config.yaml
d_model: 192
n_kv_head: 1
d_mlp: 768
qk_norm: false
tie_embeddings: false
parallel_block: true
init_std_down: 0.00953
beta1: 0.9
lr_head: 0.00619
grad_clip: 1.0
warmup_steps: 214
final_lr_fraction: 0.0
z_loss: 1e-05
train_tokens: 145800000
steps: 9656
MLP neurons of a small language model. Each row is named by its layer, matrix (up: input weights; down: output weights) and neuron, and shows model dimensions 64-127. Each number is 128 + 24 x the weight over its row's rms, rounded and kept within 0 to 255.
After each neuron's rows, "fires before" lists the tokens most often just after its 100 highest values on Wikipedia text that the model never trained on; "fires on" lists the tokens most often at its 100 highest values on Wikipedia text that the model never trained on.

L9.up67 [143 126 115 114 177 140 146 131 112 126 134 118  94 100 106 140 126 164 104  89 123 101 143 122 112 144 143 149 127 140 165 150 147 145  95 162 120 109 169 105  47  98 144 134 166 135 156  95 133 131 139 129 110 141 144 138 133 123 180 152 175 125 125 122]
L9.down67 [133 123 165 121 165 134 136 161 125   0 129 120 100 124 143 150 109 165  92 123 123 118 126 124 142 126 124 141 135 128 107 128 170 161 122 150 135 136 135 102 136  92 148 118 144 116 171 108 136 120 109 132 137 157 121 133 142 131 133 138 153 104 145 111]
fires before: "\n", " The", " In", " He", " This"
fires on: "."

L4.up451 [155 119 160 131 170 153 142  90 116 162 162 123 109 139 139 123 110 137 125 128 117  99 101 136 148 106 144 118 103 140 145 132 113 109 107 141 125 118 143 147  95 106 141 121  98 137 113 158 169  76 115  91 128 146 138 126 129 105 144 127 126 149 161 117]
L4.down451 [109 135  78  84 131 130 108 105 166 140 157 103 145  93 122 175 133 186 124 155 139 163 108 146 111 128 174 128 132 173 149 105 107 102  99 183 139 134  99 138 118 137 137 100 151 151 137  65  85 112 138 125 160 157 129 156 129 122 115 130 178  73 138 112]
fires before: " |", "er", "C", "S", "o"
fires on: "th", "ate", "v", " Year", ".", "ver"

L9.up48 [158 131 125 122 157 147 171 146  89 116 139  90  84 134 141 130 107 192 124 125 126  87 158 182 145 123 150 150 117 147 124 133 155 117 106 138  88 117 179 142  84  70 151 151 164 138 160 110 172 131 140 127  92 126 148  96 121 130 145 131 165 100 120 139]
L9.down48 [170 125 103 134 159 109 148 137 136   0 117 130 103 129 138 170 102 148 106 136 123 125 146 170 152 166 141 125 107 116 105 109 154 133 126 133 103 121 130 131 110  78 137 120 138 123 150 121 128 132 125 157 124 125 127  94 113 123 140 125 123 114 126 132]
fires before: "\n", " The", " He", " In", " and"
fires on: ".", ",", "\n", "=="

L9.up709 [127 120 149 127 199 152 156 170 123 156 169 130 172 147 126 130  96 121 142 124 114 153 158 150 109 151 115 145 166 128  94 118 125 127 149  92 114 147 151 156 107 133 124 142 101 117 117 169 114 172 134  80 104 155 135 131 159 109 153 143 132  90 100  86]
L9.down709 [103 107 130 136 137 114 137 159 108 127 149 169 158 167 139 167 113 127 113 139  85 160 134 128  94 107 121 152 157  94 148 141 141 155  91 128 105 112 104 123 109 129 122 118  97 112 140 173 122 127 130 116 118 163 126 117 102 145  66 141 111  86 127 116]
fires before: "\n", " ", " +"
fires on: " |", " and"

L5.up660 [ 70 151 146 121 128 137 104  88 114 151 104 115 157 132 113 177 120 107 152 118 100 115 157 105 170 117 161 116 175 168 162 128 127 117 150 154  72 152 142 148 155 146 123 134 187 146 115 125  96 100 111 100 153 140 139 142 142 115 108 141 107 106 131 114]
L5.down660 [145 141 157 141 110 108 163 155 133 163  62 166 131 118 116 117 120 124 106 145 119 140 121  93 187  83 130 113 121 121 111 129 106 113 154 151 111 118 124 120 109 135 152  91 112 130 122 169 169 139 149 117 159 135 151 143  89 134 143 149 150 145 109 103]
fires before: "er", "d", "us", "-", "ton"
fires on: "S", "con", "oc", "th", "s", "ed"

L10.up24 [205 122  97  86 123  88 143 126 140 142 130  61 120 114 109 164 129 132 152 110 143 144 162 105 115 116 146 122 128 154 135 130  96  95 130 106 148 128 125 141 118 150 154 125 152 119 147 111 118  67 129 125 109 199 108 147 142 142  94 153 137 115 149  71]
L10.down24 [141 127  79 108 157 124 115 154 126 128 144 134 164  78 126 132 107 104 117 123 119 138 120 136 124 123 139  91 118  88  70 106 118  71 127 107 162  73 104 134 136 169 111 121 139 132 117 136  94 136 116 140 114 142  86 109 111 156 125 144 157 109 118 109]
fires before: "|", "\n"
fires on: "\n"

L9.up686 [165 126 104 106 153 137 144 138 107 121 173 120  98 119 141 147 146 161 107 105  92  82 164 138 125 151 137 193 101 112 158 112 158 145 161 159 148 106 156 154 148  76 134 140 149 129 186  95 144 136  91 132 122 148 159 135 112 133 112 132 200  91 149 144]
L9.down686 [132 106 119 114 145 121 132 155 130   0 133 125 116 120 125 147 142 136 144 143  93 121 180 125 161 174 122 143 119 129 105 119 163 146 147 136 135 111 152 161 124  92 129  79 128 131 135 102 106 140 114 170 135 122 119 142 148 120 133 101 160  93 129 136]
fires before: "\n"
fires on: "==", " ==", "."

L2.up702 [153 160 146 108 149 120 125 112 167 126 143 134 120 115 153  99 100 101 173 109 167 115 127 122  74 132 160 186 109 152 160 183 130 104 114 132 112 112 145 111 138  51 119 171 180 105 160 120 101 123 137 121 126 146 145 124 107 127 174 138 139 126 118 130]
L2.down702 [151 122 113 132 104 123 132 145 151 105 120 136 185 107  93 166 134 125 127 105 103 118 110 124 120 159 159 139 119 148  97 128 169 120 169 133 135 158 131  85  84  84 157 132 146 153 142 146 139 174 164 128 144 166 161 146 123 103 156 142 101 153 119 148]
fires before: "\n", " of", " P", "D", " in"
fires on: "==", " University", " ex", "===", " pro", "ology"

L10.up269 [164 114 132 130 182 120 122 142 123 156 163 153 120 123  96  78 132 134 125  93 152 137 159 160 118 122 118 119 168 126 104 139 146 171 120 137 127 142  98 158 119  98 125 145  87 124 144 165 149 143 145 123  93 145 141 106  75 148 130 202 135 141 100 129]
L10.down269 [140 132 167 141 132 141 193 199  96  99 146 126 119 116 140 118 108 108 137 104 133 160 126  97 124 164 143 163 115 143 128 134 150 217 156 152 174 133 118 150 132  99  90 151 147 127 148 132 121 152  87  98 163 117 123 156 108 135 117 113 129 131 134 115]
fires before: "-", "\n", " "
fires on: "\n", " |", "'", "im", "."

L10.up308 [128  82 124 144 140 141 139 158 105 142 160 105 137 173 127 143 178 143 137  68 143 122 141 111 126 133 119 139 165 179  88 132 172 144 108 148 153 115 155 139  96 116 114 177 139 111 154 155 120 119 100 124 100 135 118 115 169 138 122 106 130  96 118 113]
L10.down308 [104 114 161 137 129 126 130 135 130  76  88 155 147 146 139 119 110  98 120 132  86 120 102 101  99 137 128 106 120 151 113 127 139 111 119 105 129 140 114 120 148 168 162 144  95 120 107 117 116 116 113 110 119 128 134 122 131 131 129 148 134 143 120 128]
fires before: " ", "\n", " the", " 1"
fires on: " |", " at"

L2.up435 [151 152 122 148 207 141 125 110 120 168 161 126 145 143 155 137  94  95 104  98 121 108 164 129 121 106 151 164 121 145 128 107 143  95 129 129 123 108 130 162 135 110 133 130 104 160 118 141 129 141 118 117 133 146 112 176 113 139 149 139 119 141 165  91]
L2.down435 [133 182 111 108 132 106 157  98 147 141 158 154  83 124 100 147 110 160 149 144 100 135 159 127 118 148 121 142 131 136  93  94 116 112 107 129 122 153 125 153 151 138 137 141 118 129 122 114 115 153  52 142  89 134 160 144 117  68 156 133 117 127 133  89]
fires before: "\n"
fires on: "==", "===", " ==", " had"

L2.up122 [134 168 138 118 174 142 134 153 182 141 178 115 133 106 177  89 123 145 136 110  93 133 108 113 140  87 126 170 149 120 125 142 134 134 147 127  88 129 152 134 124  99 156 130 110 163 117 110 113 122 132  83 113 152 134 113 128 149 118 178 135 116 138 123]
L2.down122 [136 131 156 175 145 145 114 141 149 143 139 158 137 100 117 100 134 190 168 138  91 162 147  85 165 137 134 167 164 151 156 130 119 119 107 107 109 165 115 129 142 148 147 119 108 119 121 130 120 132  82  88 128 106 174 155 119 108 132 179 114  93 129  93]
fires before: "\n"
fires on: "===", "==", "per", " =="

L2.up342 [204 143  93  97 135 103 132 117 182 145 102 125 120 115  93 129 141 107 174 142 120 156 121 161  90 123 128 160 130 111 125 125 166 140 127 106 129 159 109 143 115  86 145 159 131 168 130 127 136 142 119 120 123 127 103 122 109 178 145 172 144 100 126  99]
L2.down342 [128 141 122  81 175 172 136 108 161 120 143 145 135  99 111 133 156 158 146 105 113 178 124 129 110 167 119 149 163  96 109  98 135  90 104 151 100 135 109 109 133 138 116 153 143 104 151 114 147 148 137 160  99 130 120 139 127 118 112 123  97 163 112  88]
fires before: "\n", " of", " the"
fires on: "===", " ==", " University", " under", "==", "E"

L2.up164 [158 133  93 112 183  95 162 133  99 140 162  78 173 159 111 126 148 152 148 114  97 107 134 160  95 101 125 126 149 111 139 124 109 129 115 118  78 134 134 135 129 126 127 155 150 129  88  74 142 127 117 105 120 140 108 131 135 119 166 153 159 115 155 148]
L2.down164 [121 105 153 127 137 165 103 147 136 214 103 139 134 148  88 122 150 132 137 143 122 128 173 112 141 126 150 124 103  85 118 135  86 128 137 109 111 144 114 123 128 144 134 154 114 109 158 110 158 160 168 112  88 126 120 137 154 145 126 166 109 104 133 107]
fires before: "\n", "-", "---|---|---|---|", "le", "el"
fires on: "b", "---|---|---|---|", "|---|---|", "\n", "=", "po"

L2.up291 [154 164 144 130 166 142 152 134 103 160 189 103 158 155  78 131 130 133 141 124  64 147 130 114 146 114 130 143 123 153 163 148 106 115 116 121 114  81 133 150 111 113 124 177 115 125 133  63 182 133 151 111 112 155 117 116 158 124 151 136 148 142 138 146]
L2.down291 [148 103 115 127 147 116 146 128 133 227 129 133 130 130  70 175 112 144 147 117 118 140 197 114 114 138 124 104 106  71 148 128 135 122 138 121  76 130 148 151 108 139 128 135  90 109 146 123 151 138 149  89  82 160 123 119 139 140 133 123 119 119 130 115]
fires before: "\n", "---|---|---|---|", "ro", "-", "el"
fires on: "---|---|---|---|", "p", "|---|---|", "po"

L9.up482 [144 121 105 124 147 137 145 157  98 114 120  90 106 118 111 133 142 162 133 153 111  92 148 152 148 145 143 161  80 155 116 152 165 148 131 129 102 111 157 171 129  66 148 144 133 130 141 106 152 115 116 144 106 119 149 139 147 122 170 166 181  72 116 119]
L9.down482 [166 126 113 122 144  96 153 132 140   1 152 108 110 120 131 125 102 120 105 111 136 132 125 143 169 136 139 156 138 111 111 109 182 128 137 111 111  89 142  92 137  98 111 122 123 121 146 130 107 138 125 137 142 111 116 104 127 134 100 136 157  96 116 157]
fires before: "\n", "==", "The", "In", "==="
fires on: "\n", ".", " =="

L10.up431 [184 138  98 121 137 112 118 141 131 142 154  86 142 124 146 143 104 131 121 137 157 149 123 165 123  91 115 155 131 117 145 107 182 141 137 125 136 136 126 152 106  93 165 130 101 149 139  67 147 125 151 114 125 149  74 149 114 167 105 125 189 116 117 114]
L10.down431 [112 112 108 154 115 138 110  91 100 243 123 121 119 104 122 136 147 111 150 119 149 127 118 147 109  91 113 128 120 111 155 167 127 105 110 129 122 157 147 135 121 152 114 129 114 116 116 124 144 128 151  93 146  98 119 117 113 132 141 138 141 155 125 115]
fires before: "\n"
fires on: "===", "==", " =="

L10.up38 [198 106 102 107 176 129 150 117 139 142 164  48 149 122 110 136 190 178 119 147 103 140 150 126 157 171 130 113 118 120 135 150 154 151 151 162 131 111 141 136 106  74 187 102 166 116 144 109 160 122 137 137  93 107 131 158 155 130 144 118 160 132 122 119]
L10.down38 [ 95  77 155 117 168 133  78 134 155 223 148 128 178 145 129  89 131 134 153 133 118 120 123  95 101  74 131 114 138 154 124 156 110 115 149 129 138 140 112 117 159 198 120 132 135 147 101 155 124 119 131  80 127 154 128 119 120 124 146 108  82 142 121  83]
fires before: "\n"
fires on: "==", " ==", "\n", "."

L4.up52 [150 146 111 128 139 111 129 132 120 137 177 119 125 140 120 104 140  97 124  96 115 117 158 105 134 105 158 149 154 144 178 129 135 115 104 158 112 149 109 144 116 109 149 165 136 164 148 103 129 151 118 114  83 163 100 172 137 144 145 137 204 111 143 105]
L4.down52 [156 155 136 129 128 131 132 142 125 252 139 117 105 159 163 139 143 147 127  70 176 107 144 133 143 137 138 148 152 152 155 127 140 108 110 152 161 126 143 176 122 114 170 132 132 144 164 120 125 132 140  88 109 138 133 157 131 159 121 165 170  89 108  83]
fires before: "\n", "ver", "g", "t"
fires on: "co", " pre", "==", " =="

L2.up666 [123 148 117 139 180  89  94 128 111 144 135 137 139 103 108 145  95  92 121  86 147 112 146 111 144 140 138 186 107 121 147 141 150  95 110 128 114  85 130 156 157  73 114 155 121 134 141 111 121 176 102 113 136 127 137 110 147 116 135 171 139  99 151 108]
L2.down666 [133 135 134 138 165  90 112 140 179 177 128 118 139 159  81 131 105 140 138 111 131 160 136 112 149 193 151 147 128 149 125 126 184 106 144 171  96 146 136 160 144 120 100 125  79 162 184 118 132 149 119  96 135 125 110 124 161 107 153 160 119 121 107 117]
fires before: "\n"
fires on: "==", "===", " =="

L2.up332 [141 166 119 127 150 140 115 105 132 161 153  90 142 145 121 143 121 103 116 115 103 122 141 137 130 154 147 162 128  83 164 127  89 141 128 113  93 166 139 159 121 126 127 167 147 148 127 104 140 147 124  81 143 178 135 113 129 120 152 157 121 129 118 112]
L2.down332 [ 97  98 134 127 124 181 125 129 165 149 106 140 111 140  73 124 144 157 130 133 106 175 158  97 131 181 142 145 115  98 130 122 128 153 133 128  90 168 117 128 166 140 162 130 103 143 139  77 135 154 146 116 106 144 141 105 125 123 146 164 124  94 104  98]
fires before: "\n", "-", "---|---|---|---|"
fires on: "==", "---|---|---|---|", " =="

L9.up339 [160 140 101 153  87 119 143  94 123 134 146 106 103 108 100 118 129 119 114 138 124 121 155 135 126 143 158 148 149 137 144 127 132 125  89 154  93 117 163 155 107  90 198 110 122 120 131 150 158 145 155 128 127 127  97 109 124 142 117 132 169 109 135 117]
L9.down339 [158 119  95  82 109 121 137 117 141   0 109 127 121 129  99 116 115 174 131 118 154 144 144 148 151 115 157 145 151 123 153 152 128 166 124 135 122 150 122 152 120  81 119 158 127 146 141  87 159 101 124 113 123 146 123 117 102 174 119 151 132 155 124 113]
fires before: "\n", " He", " In", " and", " The"
fires on: ".", "==", ",", "===", " ==", "\n"

L5.up86 [155 150 137 121 145 121 161 115 144 151 122 141 132 143 106 119 106 124 110 149 119 115 162 102 168 155 181 132 185 140 128 116 147 136 161 192 114 143 147 190 128 133 113 120 127 142 122 121 151  95 165 118 156 105 107 144 140 112 162 168 121 105 126 162]
L5.down86 [108 123 102 123 124 140 123 120 109 111 137 121 106 110 100 113 135 137 162  96 106 125 116 121 150 104  90 122  67 111 148 148 109  79 121 123  94 110 164 126 110 112 138 105 107 138 109 141 157  93  96 171 152 168 133 113 114 130 108 121 146 108 109  60]
fires before: "-", "N", " A", "A", "er"
fires on: "S", "Z", "B", "ed", "W"

L10.up572 [165 107 126 111 173  99 162 152 129 149 159 125 151 133 110 144 155 154 112 107 107 144 152 132 175 100 122 119 147 130 146 142 143 146  88 139 123 124 103 140 114 133 137  91 125 121 141 124 120  89 134 112 103 124  64 123 145 166 167 146 139 137 154  61]
L10.down572 [111 116 133 155 150 125 118 128 148 117 126 142 152  66 167 143 106 155 106 109 145 109 107  73 161 138 134  82  87  90 156 101 123  64 145 115 128 132 128 166 114 116  76 129 121 142 151 112 108 124  97 133  95 145 121 145 143 127 153 132 162  90 127 140]
fires before: "|", "\n", "co"
fires on: "\n", " Francis"

L5.up476 [109 149  84  91 120 156 136 119 153 107 128  80 120 193  95 129 170 178 162  89 106 106 162 159 139 105 105 118 135 193 153 150 151  99  99 142 119 134 121 103 116 145 148 115 118 159 113 115 137 113 109 134 145 124 129  73  93 175 164 141 113 117 138 117]
L5.down476 [101  76 116 122  74 117 123 107  92 106 144 113 116 108 154  99 158 112 123 147 152 113 166 107 136  88 114 114 122 144 111  96 151 134 148 107 152 131 138 172  91 162 100 106 113 135  86 140 141 130 100 216 141 107 115 131 119 113 139 126 146 100 145 160]
fires before: "s", "d", "a"
fires on: "'", "’", "ma", "or"

L10.up111 [178 118 107 116 143 125 163 126 125 179 112 133 139 156 147  92  99 138 111 117 171 131 155 127 129 120 131 170  90 160 110 125 117 100 106 157 170 160  87 152 133 154 165 120 128 110 144 115  96 125 133 115 114 155  57 119 125 173  96 109 125 125 117 121]
L10.down111 [142 128 129 116 133 112 126 192 108 140 148 159 119 111 116 148 140 137 141 122 155 122 133 146 123 158 150 108 129 113 131 157 161 117 180  96 140 172 124 119 109 132 109 158  81 109 128 156 142 142 120 113 107 157  93 135  97 149 131 133 191 127 142 126]
fires before: "|", "\n"
fires on: "\n", " |", "6", "7"

L10.up295 [132 175 103  84 124 125 180 116  95 128  85 115 101 144 135 161 150 176 151 139 128  87 189 101 122  77 147 114 149 146 183 117 114 145 127  99 144 109 151 142 100 102 147  93 105 130 138  96 135 149 160 108 112  99  94 105 112 132 106 142 163  93 104 143]
L10.down295 [113 148 117 150 150 143 142 130 164 165 168 105 124 157 159 113 146 154 104 195 145 166 108 193 128 118 121 103 102 120  91  87 109 108 127 123 134 153  85 170 110 107 156 119 123 134 119 111 120 141 153 154 118 110 117 128 121 127 113 123 106 104 126 164]
fires before: "s", "d", "se", "t"
fires on: "'", "va", "ten", "on", "pen"

L9.up393 [150 118 100 137 159 166 182 145 105 100 153 134  98 126 134 153 135 184 125 131 146 119 140 152 137 131 155 151  95 157 158 173 187 122 136 141 147 105 171 169  85  99 153 127 159 117 167 123 158 119 131 147 100  98 128 127 137 101 157 124 188  98 152 152]
L9.down393 [129 104  85 138 147 133 156 137 105   0 125 138  94 142 120 154 111 123 113 115 123 113 108 131 151 150 125 122 113 138 112 129 147 133 114 125 130 123 151 135 127  92 148 102 132 138 136 125 129 134 108 165 135 129 123 118 149 110 137 100 158 123 142 143]
fires before: "\n", " The", " In", " He"
fires on: ".", "|"

L2.up409 [104 129 106  98 145 164 154 118 119 146 202  86 104 137 108 107 130 127 130 107  85 131 108 149 140  86 124 169 109 138 129 128 113 165 130 189 114  90 119 153 138  82 175 139 136 139 133 122 185 114 103 129 108 132 115 121 124 150 126 152 173  99 173  72]
L2.down409 [167  98 113 142 125 106 135 169 114  17 143 113 121 117 113 115 126 165  91 119 124 165 122 139 174 132 130 151 137  92  94 102 130 139 198 151 146 129 136 147 135  69 122 110 123 135 118  96 177 118 142 141 121 130 121 123 104 142 111 121 152 114 136 127]
fires before: "-", "\n", " as", "mp", "|"
fires on: "\n", "ly", " such", " along", " under"

L10.up766 [154 130 114 112 128 119 139 135  95 131 104  75 108 112 126 160 123 124  98 108  93 104 161 129 116 121 143 133 143 152 126 129 117 105 109 135  79 112 155 119 135  66 166 120 140  98 128 152 127 140 146 122 127 103 122 120 105 103  97 111 139 108 104 140]
L10.down766 [100 150 130 136 158 132 116 151 127 254 130 110 154 123 148 103 127  96 152 144 125 162 112 114 123 108 116 119 150 145 127 103 113 132 131  89 123 118 112 115 119 173 142 143  98 133 117 146 142 112 102 119 121 145 135 128 149 127 140 131 112 169 117  93]
fires before: "\n"
fires on: "==", "===", " |", "-", " =="

L9.up542 [129 127 115 105 167 175 143 129 115 135 151 135  89 125 102 141 142 144 130 153 129  80 148 156 129 129 128  99 124 128 148 117 109 121 123 148 117 102 184 168  88  71 133 119 131 122 181 140 132 129  76 146 155 110 119 125 145 147 139 138 149 127 127 104]
L9.down542 [147 111 122 157 166 109 126 169  95  68 122 141 115  89  98 152 125 155 117 158 119 136 162 144 136 186 161  85 127 136 132 146 173 124 154 141 102 120 141 138 122  88 136 103 132 141 167 124  92 107 111 154 157 147 131 114 128 111 143 140 123  96 139 139]
fires before: "\n", " He", " The"
fires on: ".", "==", " =="

L9.up71 [137 147 119 134 106 119 139 127  74 115 174 122 136 113 121 160 141 166 134 141 140 156 136  99 158 138 131 123 154 186 148 129 146 110 112 125 178 105 154 146 110 116 186 116 122 133 135 127 137  90 125 115 146 131 125 119 142 124 118 134 185  92 100 126]
L9.down71 [181  89 115 123 125  93 126 153 143  86 114 148 135 141 129 134 139 192 125 147 110  81 113 129 128 143 142 135 130 103 153 136 174 124 119 164  74 156 146  96 168 116 144 158 124 164 145 139 102 117 122 162 141 144 140 126 138 111 130 173  80 116 112 125]
fires before: "\n", "ent", " The", "o", "er", " He"
fires on: ".", "mb", "and", " sp", "\"", "iz"

L9.up108 [140 147 130  95 139 109 206 142 147 146 160 127 163 155 137 138 163 118 106 128 128 145 147 121 122 128 132 164 121 122 158 166 143  89  63 131 152  62 109 150 128 106 113 133 148 105 169 115 156 126 141  92 116 130 123 142  65 160 113 143 126 163 105  97]
L9.down108 [129  75 118 110 172 140  96 142 180 120 122 110 134  99 171  83 137 117 128 164 124 144 128 127 158  90 133 118 124 113 167 114 127  88 129  74 121 111 111  96 154 116 113 119  99 130 101 117 120 149 113 126 136 136 104 123 133 111 167 163  98 139 122  91]
fires before: "mp", "ch", "le", "ach", "ar"
fires on: "te", "e", "pe", "ju"

L10.up219 [141 116 136 118 140 178 129 141 145 137 146 148 125 172 147 121 100 117 142 113 137 128 135 134  79 164 126 130 171 156  90 145 168 140 112 123 176 100 143 127  96 122 126 161 147 115 141 136 140 136 122 151 140 155 143 107 150 106 116 121 126 134 103 128]
L10.down219 [ 96  96 149 108 145 105 139 121 119  27 101 118 148 127 131  99 135 108 115 153  98 125 168 128 121 126 117 136 202 148 104 144 126 120 141 119 120  87 142 116 108 143 151 151  92 127 143 155 105 136 104 112 105 137 145 157 151 135 163 156 124 144  95 137]
fires before: "\n", " ", " 1", " A", " M", " S"
fires on: " |"

L9.up293 [158 123 124 146 142 147 163 149 131 148  75 112 128 146 131 138 144 132 136 109 139 108 146 122 148 125 156  91 162 127 129 125 154 129 127 173 138 102 167 153 118 118 170 125 170 123 143 146 134 142  93 167 158 117  82 122 129 147 160 111 157 128 139 140]
L9.down293 [140 118 140 109 161 144 110 122 102   0 130 139 110 149 108 123 123 147 140 153 100 132 112 138 129 157 139 150 129 114 152 138 163 150 131 143 146 137 142  93 109 107 118 126 139 131 161 124 121 109  78 156 135 132 176 114 117 103 102 139 126 116 131 125]
fires before: "\n", " In", " He", " The", "tten"
fires on: ".", "ri", " |"

L2.up695 [140 138 131 153 152 120 145 114 156 135 173 115 123 114 138 114 123 130 101  87  95 132 153 153 124 127 119 161 147 115 106 145 142 100 122 156 128 163 132 143 101  88 171 157 121 166 157 116 121 159 134 113 129 151 102 140 126 129 177 147 156 125 135 121]
L2.down695 [133 125 117 115 166 141 125 141 181 131 139 107 105 146  98 120 130 171 118 136 114 143 140 111 134 144 149 135 126 122 133 107 133 104 119 152 134 139 129 137 144 114 153 129 123 157 188  92 106 136 130 144 114 128 150 108 125 119 144 177 151 101 122  78]
fires before: "\n"
fires on: "==", " =="

L5.up195 [136 141 136 110 143  90 107 135  95 161 160  83 149 130 154 180 123 129 119 130 103 131 169 127 109 147 135 194 122 138  98 138 126 100 110 127 100 101 135 161 135  95 170 130 129 124 148 114 134 110 143  90 102 160 109  92 151 127 110 122 147 140  99 149]
L5.down195 [148 116 124 125 135 171 132  91 116 114 122 152 126 155 135 166  97 156 126 141 122 175  91 113 126 149 113 138  57 120 105 111 135 144 126 140 104  88 137 152 145  96 152 133 105 124 174 110 126 107 106 127 148 158 140 126  98 125 102 160 135 125 112 142]
fires before: "\n", "d", " |", "ar"
fires on: "==", " |", "ho", " ==", "b"

L10.up140 [174 133 114 139 123 152 214 128 112 143 142  98 117 110 111 151 118 112 122 144  82 127 126 160 172 129 161 189 102 142 116 115 159 151 122 127 155 124 140 140 127  82 179  88 129 141 142 117 152 110 156 130 105 146  86 135 167 148 133 137 155 119 135 128]
L10.down140 [ 92 161 146 133 122 101 128 118 127 255 141 148 116 129 134  86 118  99 159 115 122 148 149 142  88  96 141 123 128 142 134 125 111 127 129 104 143  84  93 137 135 128 141 132 124 163 118 176 127 128 124  98 132 149 105 130 140 119 115 142 123 161 152 104]
fires before: "\n"
fires on: "==", "===", " ==", "."

L5.up589 [141 162 111 107 113 144 162 124 136 142 105  91  88 149 141 130 122 155  91 107 120  89 161  93 113  82 144 151  99  80 111 150 113 137 157 107 130 106 123 155  94  72 154 126 129 160 158 133 110 130 137 120 138  84 105 103 132 137 138 158 182 168 106 117]
L5.down589 [ 53 117 149 157 163  90 149 118 118 160 159 150 140 171  87 159 138 153 136 152 155 104  97  95 110 107 135  90 121 142 145 141 128 106 168 125 113 100 105 122 147 166 120 116 127 157 126 149 119 100 126 101  98 112 145 132 130 133 115 135  96 123 178 148]
fires before: "s", "et", "n", "ctor", "d"
fires on: "re", "fe", "han", "er", "br", "pen"

L2.up539 [150 159 121  63 165 119 113 136 132 160 128 124 128 173 139 105 105 113 120  72 169 127 139 142 143 135 160 182 127 143 125 137 143 133 137 153 117 147 143 152 133  95 119 161 139 172 137 115 111 174 113 130 100 128 111 166 131 121 195 143 136  90 152 161]
L2.down539 [144 126 140 170 139  94 144  91 129 193 137 129 150 134 106  94 117 135  85 137 134 142 135 122 131 100 144 104 117 118 143 123 103 115 142 150 127 155 119 140  56 108 148 121 102 159 221 110 100 133 143 148 141 127 136 154 147 166 138 124 134 155 143 161]
fires before: "\n", "-", " "
fires on: "==", " ==", "\n", " /"